config.toml
n_head = 6
head_dim = 32
norm_place = "pre"
rope_base = 10000.0
qk_norm = false
init = "trunc"
init_std_qkv = 0.0272
init_std_o = 0.0
init_std_down = 0.0
beta1 = 0.9
schedule = "cos"
final_lr_fraction = 0.1
batch_tokens = 32768
seq_len = 2048
steps = 6031
MLP neurons of a small language model. Each row is named by its layer, matrix (gate and up: input weights; down: output weights) and neuron, and shows model dimensions 0-191. Each number is 500 + 50 x the weight over its row's rms, rounded and kept within 0 to 999. Numbers have three digits each. A neuron's up and down rows have the sign that makes its largest values positive.
After each neuron's rows, "fires on" lists the tokens most often at its 100 highest values on Wikipedia text that the model never trained on; "fires in" lists the words (lower case) most often at its 100 highest values on Wikipedia text that the model never trained on.

L5.gate238:511422518484426501520556564562497523429566548515392479543577517494386495489471439581527492466534435481555486513566450494388423592538473506468521457467428461517568590522514524497544556487520492492513537444548504512469502581534484477458426546519535449503495365509532450441529529509462486438452492427513514521504481574545419392536458582513520484503545592492444538448480482469471564567534528485548568532628541495448463415457546440367482447541488524497475596420440531516496534548544576561546480480405472459532465474480510521511482423592513587603482547390478518544482504455507528424
L5.up238:494461488473493589427490535545435458418510461567522491456584487539595478577503413481500597577466454444463541544487439499533399523557499558550470501455436428492561459415539483483566482511456549427445470571476482492464468515608464506514486566446514593528470413409526518463474468521467472433484481518547509570510526379418575470552493540491508439497522570544543583439540524562465520536477572522471585561546614475493409484513470474535449565506514536475495500552489497490499522448545451631471456538420515483529604474457425564403441551416542424470450535460494504542547481415538460452
L5.down238:462536575572543498555549480535622469466465594493483449503539459516537496558532473493428529502494480406495482498418504568471537535499524566549431469558423470425486510471465556512556547484558586551430497508517494490373510453525495523525482464541446493485521491481502529571499586557487524505540487377576536459459545548487473532485502486482513521469452497526528479498471582510481489419423501445430517514500428499447506527357523488528407406508589508597435414493459434483493510419556402519496544580500521526581471532570400471430588523368450462480431522510482462476440555579467534640
fires on: "all ", "two ", "each ", "four ", "other ", "several "
fires in: "all", "two", "several", "each", "four", "other"

L5.gate482:418362500553533557435597580521466452404507501498408449479575493546420480474480490486439496459571508462601557454513564482603493411555486565507515429498392497457550605573404461524545481484491503459502537510586456494498440468447447579516483466488549466477443474468533504482477532614562429500561472522492435465562388516451471511446540525563545552517518570493554552436550524495468500503491493487502579528419523400551490565566496444558478470545454468463506467548496454535439413538550492465526449453535553478470588509588533552547488479538529510642579446468489495537472507475569491464
L5.up482:527544433548425477517561507460520478436544594615538444480542521449495436492468422479565535474475515552529465487503480560436421491553496513447466505509419531376467541493425576516549454529501456500501504471405553551482578563490406376475507471483500470537508437512485372453475503561495493434545503496502412521586463501452543441494491488521545570455474533465481470348490514439488528561479509429410543546482543525454498578517568498387608498481476444559474465553536444556392534468571586510552470388523497530561588517477539508404487484447533454521490483487442459535470557559574499474
L5.down482:551500465516467618638452453498463458528616565370482522522450495496473449471532516502407518524493491395482436594557584547599484546417518555557515472506438477512478459623436508541502493435596444534386529477416408483426516475523569492554503522466496432503464546485536523524573628526464486545504421502490502450512579516545524477495502430492527458490422458529581553489488474475483479559594509545473428472562472495503493431472424495496492520519528453514502562481458525438505475544572482493524473573481489549434472447529532472453568489506478555495413467440600612536412546455459504465
fires on: "two ", "all ", "x ", "many ", "other "
fires in: "two", "all", "six", "many", "other"

L5.gate746:489381401516485440516566481517471591512486533569494534541453425458472489538420369524498612507584423486495460492510569521489500501485491621476553522463420477498514618456480409455454520530565501431533480560579491562441430503567488520539456497420492485479547578499554544458448517544475503500509510505607520483411516500563552551481490527503573615544538571491443521455570447565442528478574455495443548534578498546466405541543576515507439469480454444541504487481445450533433556534490571455527491398496532446497389550471547508457486519530404523555483527563424509451456442539565537497
L5.up746:504536478499399528551500442506488470513486460556550458483403495494489514519497509493526591618446473481544476489479528512443509585526578548438447526455488378512441565564532443412464470516443566451542492434489434544431467588549552547481488557514494438376513538411544473581520544580491474452483479509504459460509488466485622537457517523481645519526478475411472596479541572568462524476522463437559453571473539438528563511571647467412489495495456468616471504541505371512443497485474498550461521516516545518480524512536575537533390487583458533479480493522507543469473481530483478395
L5.down746:537499486435458526530478362503458527514588606591502450480482508543522546531542444441516531543516468472495535556472509612600429458534580461506409594514458485411521468455448601466458444470503540486506424499480487436549554525506494567472535501482377431483514535446553482371512494472453542483464591361487500555542563507495532455530464553527477546493527423536507463404479477502497510417445378637537579512526518504486416426458544530604452555547509508461531496486482514461458483561476492531497518617492474524458487471500523497576521484508575519513451476489558583432514487555556491429
fires on: "one ", "some ", "all ", "ou"
fires in: "one", "some", "two", "all", "other"

L6.gate406:480493462448419426384494406542438478389497499545481458548498431535603550555528446575557547450450454448427522568497535539570488457422533503501538493506458512513440552473568456513502530572494452445529477483519447439487505489507524552513548584464513399529629547469448512439496474470505491542494497473491479476455527495482571472567530530533517514468502563526526578570557547430428555415481522529604532471520590418450454512588496522578439575523538499594481496559484496496539627356470485457481461495557465453456557492579485523549527497508469437597473451525519463515526592571511397438
L6.up406:452530430551477427462463496392513516513447528566472521595479406566466502411558544447582453504429511490432538555528463520558456504518454492474574416502468450561486492518515562520551571552553586544534520525436424465547533452497478576442427583485487500560523549514512519473590499399509617508526581482496545372442584555506490517514562540526594475458522474529445458508504464491420470522590461525552562423571480418586471503543421473509465493516597477502406472577557532462533541452490407497544448539514363490566522489499534512550514500503453458535494435529420475513538476550511462577
L6.down406:458505505524516459458441529466576479508402476442506496605497507422603505542427510570561482468505597452568476490462486705518539508587455474503569520440440458513484517430445580486493510460526464485499427478478488477518532523466559573530544500506474501453359486503545396450515523547510525503404486294475584519534478557554504534431550427532510489506432476546515497486459540645490547444543535513549484501476460563538486500487461501448438449462451471484467501452553549467482448486497408519563458546514596472472521548547517530459516500498413512441493483573427578467517530553462496491
fires on: "his ", "her "
fires in: "his", "her"

L2.gate412:512486478458542522480440546541457587449528528578472448514529470523515582466425556460459537527447561433483558564448513487472518466604498535483472571530574488428494504507437438479495568523495516544605471500548475498419512582582484429495486418446431550552490546552531496458442490574578494461564526490512484410599386501462504487486409528421484502496483419504542483352588490535498518542531418600511450530531468609501530396575533544457515449495569459495480483453545452414345407541436532541481527456517552481477485515462538478532428514538516460495536506506567505541481394543488454562
L2.up412:419527467515565518537485550445484474511449526489509391504485554590536429496550501500516550526467431565414468499506450570488445482446555528501533509498541393531459525609507518481465498491551611523529546507517526476455493490501460448448424581634485555552476464470456441490419451547450477498491491520511470611515541428552408451556451456505497502444512514489461518512416495487488494465550483388446418582545515499467580561400473484493529501559426475542479516539413428430468499485546570521479561446378572444523499533542568516460545390411510528614449497578499539557521492475507461637
L2.down412:560571473387548469445533521434432409434485426509491532538507458407495504579498535499495570456597580475492547589571532516483531477509433493465493414497485519467491499435507505580574448500477513562515480369499502468456447472436526551477630448458470508477558478452485626481452513424508537456562554552523398474469529514448546415438555525525484596514531441543516530488518476520418508501459535484586543462501509525538441571549520445417359495622486465518561480551539533546425543496440542525461475526561547419477486608480455518426468556407482423473519483540523495569519520532484529510
fires on: "to ", "to"
fires in: "to", "toronto"

L5.gate120:493543561525465374523407481473478475504522433488495568381522437529462565480536528503585548466428562458420549569487547571419479408404471500503521560510387567479424493537623428503481551501463528517480473488536548479482469469389479517541443402574545476557507507493561456463527538487499444578541482503440515496497551502562384532513503491502422488559516404580493540481538552525446500561510527568565414560445509459461473453567438482513476467576461483553523511630453409597482534408476553545510490459552495541471535510471521484445453516454532462429453517627520481512547498468532545507
L5.up120:460539485590580437584491550501492563493568507560583543397445448573570462564551576442542423455495520422531536541514493553500455398451417515541529436455490377447584524432559483450532570532428503481459516513489541444535416512442458496569459434510546585448534444480499478482549455408592398520560473488451476473595515454507511513530475491490538461529543463473511507545574531468544595598585470486563462519412505479506455447462435519500580467519411469471514489507468492522472522469504440512593525405480558504509475508457526537504419488501495478522529504639443513554528455469548500618
L5.down120:533498452491467474508512450476462491451531525467596609518553560535413424407508465448468498479521530497644568514502434536487527478457575401503550439532544540550524545462477463472528479536463619520532437415393489427534475481527470430436458510490547479536465453471504464542591465444561484434526517423481505530474501584529572557492515517532449422528430534529579460442521469504433512513520483548381609528492538520632487503594451392465539525574527494518542465574547542457492515523509446590501494509451502582524507519463594524526452515559512478481493394386506522387530467489518439463
fires on: "o ", "was ", "would ", "been ", "a "
fires in: "was", "would", "been", "boletuqo", "to"

L6.gate317:550540539446566474557484437550501538444539610517470529610468460594464538465483611523594514521543494422491463526516488509435409459481449499574520441460558510457533512515522515521453557450498452500480553440478447572413552569500478473492461469473406456476574397560497455533546440543562580508571519532438457419476491468476418554475509562552481544535467565496572482581526498508432542445503504513538404511592470592537523440520526524475490371504542473464556553371595421463458554440478479533541505465517443520504482518449480521633475597486462514480554492492538462583568443548485472455
L6.up317:506562431475553514526492476467479436531530499533451483468491488522581504512590521503518439496458438463538581391420489531575516512527540547497453484576556473553566519453527523536569508542539603476580499434491410499406598500521390562484436577511561436450483447503464462592405486448447462415453409486509551527447522505523454498565425387519548569482443529521530527545508426449527392548460494491515559446554516444528525471574499480428474522495482545365523523494471481441502502578450485474342492441471507543537514499462398501512525522536512508477616557520462507437583532501501452425
L6.down317:471476517445540467492427397495488514509422514452482531504474431471474511539499505479471458442490431530505460546557496611562505436466501473423497459602412464473525515535511477465447585494595553530526475484462475481549543429389496562558504501543533506517542598474563567493539553587474440463493508492453532556493549461462461463549438565413431536473628450528611529551587554467464481460430501527500470520481539506425582568451447454559486508576533283559519526473553476499446535554473576558593474550510560417481493463563486479503535443491538476461554390466487552511532459456504514480
fires on: "and ", "of ", "to ", "ext ", "or "
fires in: "and", "of", "to", "next", "or"

L9.gate496:423476460451576472533501460549442408527494533490477552485439432532476562587447574547451381495491535549448567398550541567510530579513493458553546555453517450552440494543476493504511559576507484537514488489545492531523509464483464597525507578448547492485503599551541562536570433483518504476525487424469468532465479574527458537472445467541500518480449507541535521475526493519438396486412552398596521505526449601435532367534484437498437363556487423536575531382446507524556533540454550481444586422514482555550444586446482583557540415503449534542531453450493516517497466527521473516
L9.up496:439489427479496496447514561562621471594515514497458473560488414502577578485419531537519503453432488422547576470474564486507492385394519511554486466449460384549523529544526497450469532479517540482540582533487562495542441493515511488509448520522511463417522511566536504414510437482522457509495481543535446595495457473506438536636609523552453456484465478469602510528515451528532494456492481510531557439577536514536540478492505540557540465543538557532567472472524527504439489434419471486594451481424467442443626529571438478515580447404539431428617499566393499520551464486460518437
L9.down496:485476428470438482458582513426567493546583462472526514520526558434512441591447411501545491532553476491498469475525467493431492518501442428506515484512522515456460462490413468527544536420567417452445431459501648490590580495557411410540540437477506445441475510447465530427579599518504424414532571456498440462429558496501459556538554484515570569533514482488471506547455505491589489484388518467630436547470530487516555461568574394493465583524528473440520511519611533480540486489466484537497472497412605468536547490527619423541539502574526549472480510562500515486544480457485500551
fires on: "his ", "s ", "its ", "their ", "h", "His "
fires in: "his", "s", "its", "their"

L3.gate670:506533455530433520446436508497517524444510522527453595444475507451496545481449497543537593581557438466531432441444498494537474472534541431460443538534509458539498495515464587486560450460535443604543397499538410344484512504610531439575490551376472458439554445422565521519515482593520507573444518497512485564531562535564506479592531456388534505576491541487472452491511526480466520437485543457525471579551468512503524492535567425331409515496491548516475489572459536450565523523571562493601501492464511531509486624538513434483531447504458488466565503541433533533523550461496434526
L3.up670:509525523550472434460449412462472603554498525448455575524441429457445495521457427517568514483462553551489495470494444514484533437477518591542542479504527492535489513521490417491515512570460547453500446468477420495495410412525474469532486590531516379435411521550564615494518519491532484560507534527434481539470537451583534482531501483531501516437522604516537481510528516526386521543506499538534487483485544465571382534584449483467478428566450460432495405520426420549575465577600460509522426468578418458550424476551533478547575534467496606490509428559487383535445542517616475507
L3.down670:588558494449470461552484568539537521461460484551538444525527511501519573525454535597536537519512565469483512426474455587478461535546519561508438489530444512479439466436470495407526474527523479534410523500522476460492577557558463530508466440509501578434553499559530460536493467598486424506434520376487550541549498484556467558554562495477487433525454489563443469492525460494540564411531523401513401480484497544464548432527518487451533459407589539514449448499520545535421458385440517571486576466523485496503571519478491524294454498496526459394494613547587586481486449509545502398
fires on: "The ", "al ", "His ", "this ", "ed ", "his "
fires in: "his", "the", "this", "royal", "other"

L7.gate490:540528478502632483452418474534499537459466513501509526513489510431553495494530415607547523385552520481502545414555510526506537554422478432509486498449490489509562495513524469501500511504672467511506547503435455496491456551394462445595429485490570458481446489545388582530562474481505480517512478457481509441442584434516463449641423614473493504529534507519499459551525456490467499533558522475476570480494473449556485489508588531480487499495422452419408605545535417584522532460530470439545514518526526537433445497421505404589483512421542454464624456523505470452495524500530612530
L7.up490:446543482474501458501485487600562532589550458507518499492531424525525531494523498558515482454532426501449499479498499500403519489551448475510497488482619473572632479466628498477558498489489512505491471488425467530505494544558549441473411444623497482508490540465499543522451487496431495397495487480514493540534491447458451489508503452518443525462473412585505458490483518556497460493538399555423457489419493568458424445490505494419529558470482546561539503424573563467396452605499488392459506515478561496362587501462499597459484486513577422533591562630526507498511544623455445437
L7.down490:541555426454460506571527471449484476504467535443513482596374546471463529529430481416535466502410470499532485535457547598554502489570528567550508454491458579425488580492489552473533506493469553454469494537561561439513558591481608467586464488496418459466487621461568504443505491550473521499518475549430445514439368556499487482472565454527533469495440467501528525454491514511484491466487577464443422585591569451494593388508509437486517558495488572552548410467474544422444469484531398545529480529486449512510421459507567555585463469508511502561525430546545499605477396497572444502
fires on: "it ", "It ", "ter", "in ", "g "
fires in: "it", "quarter"

L5.gate239:538439494432435517498527508456486412490430459475413554417520482566528477543499530541550472522405483490473503512492485487455494611544502523400557487545493453544505567413567525463477467483549414512463519449573431462461492469514511576406580474516561512472586526604524481406558591565418589546392461481448558512480577509585492452544490449518594469509594526526588569512542474424474515468452471441590560540508553474496542512532531449452469519537559464572434479581464449459523503545450602538458440577385410415515504503554469508452528512483454459560490474563524533496490520448436476502
L5.up239:477585493466497508467571525529426523388517408528511512505510464514520490512518548420486456534402561511483516448480521526511471478429576551448462560556401470504543544597504486511527548519552554506481520517537537434530460502540534488455477481495505512548494520509459455549466440497430574486497404454461577542498550488560472527586448441518591517416545498481547622566512456439445398519474547519458460517533554464521503465490501568501507581527673548595469525554502492529479573455486480537514427506578417513500577382423477520441451511457452488466502439562513555437522602494429324516
L5.down239:455504509561501487534446454532519483439434468458514449609500448448462458491530510444445492440457545489576528479467541519533543504529526499457423528401501431525445554520328511446483492527532498502488511562396547514442493476516515539550518467566433501529427532546380500455358459666505492550429493434529573425447470560516467519473540444552477525535526533445555522499478573515445536535539569432506458480502449606568540470447410462501513575496546493434531463536506570505517525443446476576581542531573552588546523500506499453442595550417469547523430512613512503465461451473501494448
fires on: "a ", "an ", "early ", "late "
fires in: "a", "an", "early", "late"

L5.gate362:458524638451530459427524487541472485400536541465456596481588514562483519544415512571423452460474506444533568459546547482456473532525600524493553536508551463403459498508480507504389511386500426490459519458527525548520504578645507421488508550441558541440486474453488548456400485507530483486500483497493455436485492446519502462531481465550502503456519480494543504419429481471476533411517548568562458570576590443567513570524515552522471457559503529515404483437545495525535444550562544457489532466442509511509455547535460571532512368447543390510476495491462482556621465535488440626
L5.up362:558549422540470509483459387489486467453521476431498441534538550480580514568545481506488484427547577480527515576493543525392497518560503481522536463560463387515494475537416555536510541492480400485577465548494559568471563469472471565455535567508554504494540482419563488581566507414561482486604527508544425404477510541599471601531387572516502471498578545429525488469509608531510509503502454565437455580513515528475419430520453439521498483592509436435453485466441438560585455497536487478413504445561502507533451455506451478518561429546474487459492501589492455517641416455509504488
L5.down362:493582502465459399503434493482489452437502335548443595383523466479511427487461562482571557502421460542502487609423545509488564469501453509511514628518538555409545510467515530565528512498428439552515487462546508487537521521471553535484458538400466526527479527461543502543458428466477487511549505548487485551592596516429546469575494548545485439581558451476474561502535522466536527539413535448479523506580471541536407560494492458544522482486496608423540420504471515436459489427570559481519507553541456513533480497348485460390453436498484526441505487543477546563510469440606543525
fires on: "of ", "to ", "for ", "and "
fires in: "of", "to", "for", "and"

L5.gate246:435506499425534496432497418512513415504472405430415494446479460564518538461462479561470454442506476547549587409533460481510500453502640414481499456485537516539495491511601583482498472548476525566514418431491469469505485482571491548496558485542479408541525494438581512575497456461457578514573424523523587551480560593435516609476417408506516513467556591515592531482460524556511507511478465370576528534525504462502564489475528498422526506573504535489432539504488547575565540470464540572449475559471538371464525535545463493480441492584435498415515564514504585545491433534439543517
L5.up246:598455472452554482499462428525567476542459534514500606459495441524441476524470476446528494525570477447463581542514535517402467533492435434451491502510486479520616532557504546486484584526490562502472561441524539518472474595565557468488420481475588408468531625486434466482516466459524556523494559492457454503533595437456540568544481450569498518493491592478543588486503419444548482604445575447565474484428515488543574536432560493480536513541620541519479483487534471509549471454436590540409397531445493439470458463515461555539500363461430491436517537521547527436530520393501422524
L5.down246:540513489520516558496478464592539473465446497461512410502606543569535391519510466544584413525486510511432507457560607501529557512476495550442440572420487536480464463467438545430548536589512576460527428485492492512470489428524547475491534427515477437517480539523451496523538493458434555495546499570416562514442589441519547628463452353558514541525533518494536540554494573501520522416512627354500486520483408524538478501484544392495463526577499492470431504550405513566464522454475542538504456445513537459486550523545459517466579526511526458470491471592519469377437471520434472555
fires on: "an ", "a ", "his ", "against "
fires in: "an", "a", "his", "against"

L10.gate255:487471440475485430508537432417421482428541556482472427564537400482550534479493474534542485443494520450468506542538423507524489576611434516503456459544492544524504518476587466468515508517467466452499543450504466447431510487509412404434606605525459428486465467453499535404523491502538386564488530477481601451528448504482426447505616521436591492531561560433557587580539506576443597495481576505413557493460472471494453483514452498507473493578547479534528526604542473551472443477474620545556478584505494448513557440525557515458586441575532561480513493556519468572556527513542541442
L10.up255:514434421465502482499525543501515435472475576510505464499518513396537425481515597498508556517537488508599425408520595498550495474478671443473560516422502392509421590597400481509450508388503455534457476409529425415517435427563520590546504551483488435417535493518473587543546482556493583541502558523501579475444499568470517504442507496516439540446530584483498466495439427520521457471507472525508480488523476568455436469525434482596402487558500471549393554466459511489546466486545449521564478552518426484448467500591573500489549490445505503580513489458527554446532493484436442502
L10.down255:461509571490486440552539481500428531476453556438534543540496522558449560471460491494497428457473448437560449516554516623573564513483484526489428505457529456514488516412514513465541528403535550521491582527588538443464446566511454485477554576560472407443443475436559511567496477469518407608503487472516505388422579578547438470514498496451531508575487493478577500493504532559426554489516538557502427493469517467503451485349538480562536551499391505462484544546583436489587554470493435561530424467597514534442443465440536524406570435527531525491504605519482402468420461482555520535
fires on: "his ", "her ", "their "
fires in: "his", "her", "their"

L3.gate46:404527570449432371485490504556534411487446521534483497421577560466388473495406488489454548431515568469448474576453518483498483473395570488476455432440512408524422481480516536473475548512473434525435515456483450493519485477524479448512552485491386625514519529544481440509479419594557517488494505520509532500524467480559455531507533465572584443503543606536440436421472516491445486545371581416446413555489547495459547475504543495416494570440538496544503548505482488548461607477511516457478568498571584571516521544483585490575493530444538507527541510584440514553552565552535450538
L3.up46:494575420461468511465533529451539559497451516495509485404562508484547509519472437548495483407397549465528589453461567515481592460448465523501497454548499500454497517353549489492550504548498582550510512500491476532506535487422411367455561455552433585517493474497349506556518494471574479532564541478440449459473451464479489549520491478506476510493515462380473538551600400435532449496461551491528498557512549514495426505511571493482404420513572541477509497440473528456521501437546586446520561552483460535442556646626485487532503455422496541455451568528421497481521586471470529561
L3.down46:522486527522472399513508457544509506471489583621524580405446485516503536537512514500598465599485426517531476494432486560482539435638455543538455446530551373490406571550467509507578534522456448484505552552432469539409563513525436543381616464485512504474417449540490497420494482518485585483445485491466506459475463512429559510496538506457453507506519446568454441480484560556540538440475409463546558464537539579431548517592593589496503394450493474498449514461546406525443545459424578504457524501518493494528542539476443491497505504591418536492546481558425418485498462481472501551
fires on: "a ", "ia"
fires in: "a"

L3.gate298:520415512483482567405559484458535577437497441477504480569495463471397520496469464554512480427540574502432533483516513502515522488438625478447487480388442463522436568436585527470460558516470466492507465529498504518507455462489463458533478507612518498559515455588478384575556570502482371453450535494480464492485512411563479591551532492501423484557566586474545491527517469497511483458474573453472433423510512522423516435545568453537449540449465598467414447489447508458589658511530454502514575591437548496559549519572553557426544573528530501540514475484528507456565527462488477421
L3.up298:464517587565475493492598497376403450368484451491550487433542470485474572492453465513493528546496459527521564581485547514460533418501489458532532494474425568534554447493522432497516485568436539503515548451473496490512570474415480457478528461431505468453468452412494538516392457551451558522573532457494583426438427545493480468479542504516525655527543476500523404535527440498523464594472540533569475463542596483540409550510498537549528449551540509459529472439525612518468521451517526461496476382540465490531549492471426525516497578530471588523481468430417555417503598493575582570
L3.down298:452540565578492421439524592434523462509470475529526525478508490477460445508521505490522481567485470441458532503583464552468452532569428494482577522559495530566551472629496515608452393444459521501510483500495510519539558438495403506465469465488468441537388494527463516505396503451459532546493471493431532522535516567445490377442483495617464581481549455618563528484500471426503549557463502524542532428515610482530412540548459499503513470483533538516565570497581602539535461442493541480403530414498450534424568435550420486487524535558423560504491475518468464441566418469464517621
fires on: "a ", "in"
fires in: "a"

L6.gate716:453497411460488445482624555363544447485558550482446466444511431427500572477549537519610491491509515455462513556548465522513486520505497506586498447507457632478471575523459500517504468475570550473506350490485435489447399566491478466509453497552525434541453487565482486490459523548578526433405567563532566497476518546528560523419454535461462552478602483584454468544575493482469532579509510467498497492543555526469439495572546508531472555482509502520456516500423444479490579446529423477534530446636542552454540551532522561494517582480399570481476475482441479447434518548537369552
L6.up716:459490465584504480547502535509466562461446481499463489450458552631467515447454509478544439474506489392444571494497454477519483467422534494414547432538476466539474564499452463494502517479462498533485485506547608570566422424487462523570547504458489462434530566560464501429530507441421536569485549555458456575542439437454618485516433539557487431426446471493476512545522572516612456462569514432606505445523555527543526488529522450505494564536432490525475483591559515530529488453483572516477481484488556502523600572450595440441530382595438493518488487572423553445555384608511530496
L6.down716:555461482613483564501558501389528486451568556509495561522534514427520516481535548505462510402517546441534458524418503664489485502566512480555565554426556491464599534470487556517494588430551455442554475447423477473556464519476482423445528526408421522472439523488472479512534532517608424508431522295476491525519494454523510496442481480501447471529480482596473450532529501476494515496532534501426545445517484547509510494524487480571496449619515536565428478454533538553588499477444464538513474517498425540548536480545428397474557514549447537480374436570524500584501514434548477498
fires on: "been ", "was ", "became ", "ot ", "took "
fires in: "been", "was", "became", "took"

L5.gate206:480487533493474587478489469382559463484541532472459557426574508527462583465440450555483461383533536471440615385514512467461467519454472438552506444537449481557505432496433569522579495557527561535488464535586504382479564505573481545473500545495546510502518453556484573549505421526499549501504505488472551555443551556462516547528465468493497527454581557496512487507500499528631510517450398369524534530599474488502587478475542366434496502476513476403511503433521505465496486350525571489538433563461525473487504552500531504560507465415493503504617479542441470426536493462499415558
L5.up206:595424464474523529417458484460515343495480508581471572457568511523430533494521405500519591542528553622438509424513363454401463536504515481554470488585511533519450516519439535501553463452478561550404443433512461506492471484579465572529401471485472474485511494539489509533485491551501553598502570470553507433547488516473533587605492446419513515517517462525584498485445494481527449476484519556429476561507554451535529488388592489603441477553557477529570470568496528565593464517422548540473419480480525512456553545583423478424528517438451516441526519460541475463503562476511490482
L5.down206:512466490514507582551529608581514509482490513398563450445488476410502426453543520509474514525445619548543501507523452497415515548458438449442497571595527508490396468497445546489478509536502520470525461427454467538493439506443540530565519468505538468468452487477496476528472521479485510510477581497505573509614478524541491567538504368541542479517448512415483480544468593536578421493412664473552465503566477474505474471495503411421474494419523490514459450441455589591486525507551522511557411497493475530620459498445469551547580413549514627475565486537539467494523381534459451480
fires on: "an ", "s ", "n "
fires in: "an", "s"

L3.gate211:489469490439541564350478518483396513492532443523507483526474575542571555555495473564468415545449556457484463529494454471485438520416449486501445424369424452519529597565494477453449526493605473524555536496499542626522500460413354510500596544469499508483605474489515483527501526461479429533404582514475442512531454510527464599524505548562594539498526543545553578501580413460580502502550457501553435462566483538464547427483509404455452477509469483476465525412502497566465607549495507463446554524465558452449591506475463448534555487491506499452470501495494565441534453490531524471
L3.up211:430548563498418484426491390509535558549508502497484472514533483534492492502459498445539431434586443549577520455487391521562550490484539508551549537470508575543568465490558486549511491383506543460523402580505487464538540466552499489591482540576468508572522477438464543531511521516463536527463443482478513567503487474437536492502464533652461534566512475549490467563615522432459450515488582421426588458429419482529541540460468459497490420490492510544396565458508520451465536593550491390505539481421499470480495534516592605521477557511480558422475410533504455465561560416467392563
L3.down211:582459569518456462488466485524537583578475571472517549534469448517529477458461509533478529462607615471540536500482539539474494573522599421540585539532519471448420563476547474520470506521509395457360434478457469510516499500545566450420495527540519500540460490485562437443574553597487533458536419425495521576506368500427496483558477545506461534503495467455476503444487560460412506532491470449478384527497480497533483583539484565522514413455475545534558467502495505325520413475432522479506511473516482468613490458464552603474444473510482489407539540604545554536500461527553558457
fires on: "and ", "it "
fires in: "and", "it"

L5.gate763:483488490486533478555520532452489402502517459501535473441504456525494531563537485582522506393507471485507453422530535467551486491482385462540495483537424504586493618567483415492476505408510474517486511457630468456572521583555502515437482537599479371460489444533513522499490497435520512588564565478455566449487528547510503539467521425501538451528471553510620487540557430568465426536504502545564567501487534492490535467502510456563479462564506492513434542533522506414476510514466478391633447553543499472461417531584562608561521408398420373511490507505435569510526553507506531567
L5.up763:470490393499568453442560504514556487515452518541599510575467485553518466478589472526511540481405570565443469614516473465495511499613459523540435483499541354602498512471532418547562529540434582543479453545580376461520484462507494502524465442521436417516500472553533411512518381564515545575538525406457486468565512571501520515518553482410526494540446503478491497554452499590482462600423481546466589543514483480429485497473558527429461523495503534428462523507481501525500552504521465426482468428515518537431482524588533614496473443416416422536469539482474495484587575535493474480
L5.down763:562554513410559456628506448455481457478575427465560504463499409474445465515600517520543430571505491527529443487459512634533491565448402445509483540486414497540519453519452449587503510456454552499535390463494423469514508608499513589497523519471453483486405521427545509472518585505514526491547503346534486505470480566472494461567489499448586487512495445421527546503554465506557520522556548497491464581504518464482466367495494481534501429435457669531433516438503536446551534508530451574508526521550488549463533532464527524540555490424540517523482595509509516506617437547441519503
fires on: "his ", "her ", "His "
fires in: "his", "her"

L5.gate474:499532449510534479506505430522493395477458518475436528510480459511533467513442593482579557541425477478482451569528514511533462461572450581425472586481521434554443449537470418459427488540484561563567506488522455448472442549527461526514517510470438455455469509503545490407509504512468488673491480552503434458465473599518456456499657487492516466488565474506435576502472599457427437653532599469564460567422528534487484524554499537496551421555548425498471516544488473520408470498465526589461502515477498449538531492515467513458565448442516442438496456414530510627511481511582435578
L5.up474:493450409398562493486570460586510474455487531570490538618490484533423492556492460506609501503411442528508533547531505549515574537385491515503491463498424491557524562442405451439459530483419531427542362378517410519481492502551514565578461425514457416370511522495490406542594557528523465538568473510481542477434493571564496528526498564391512469565507574515466515541618523462448566559557493531547487489598502450460497483532462561514412393564517416573483464517511500483455491484503471519511430473456497523521478454531529496491484461468484460461521511465511488558510597497524511450
L5.down474:459514579481507436439483514398495484545472456531478460516496466424463496547521470483528508534542617459517479546558502468562470496534598580508506570456534585488528608438482481504545571455533537497520495463491412499402500496466501575514511563521482404413452542509530497406529538598524538520510528481458618472497388466477449519593452446513609499501551481432478504477459415572507498503515560503485475595494468490441456454525489532478526375484454529522458444544548448403530539422428457564488491538533508480391525445423495587515585517523457524526574511575485492526520495600357450575
fires on: "his ", "her "
fires in: "his", "her"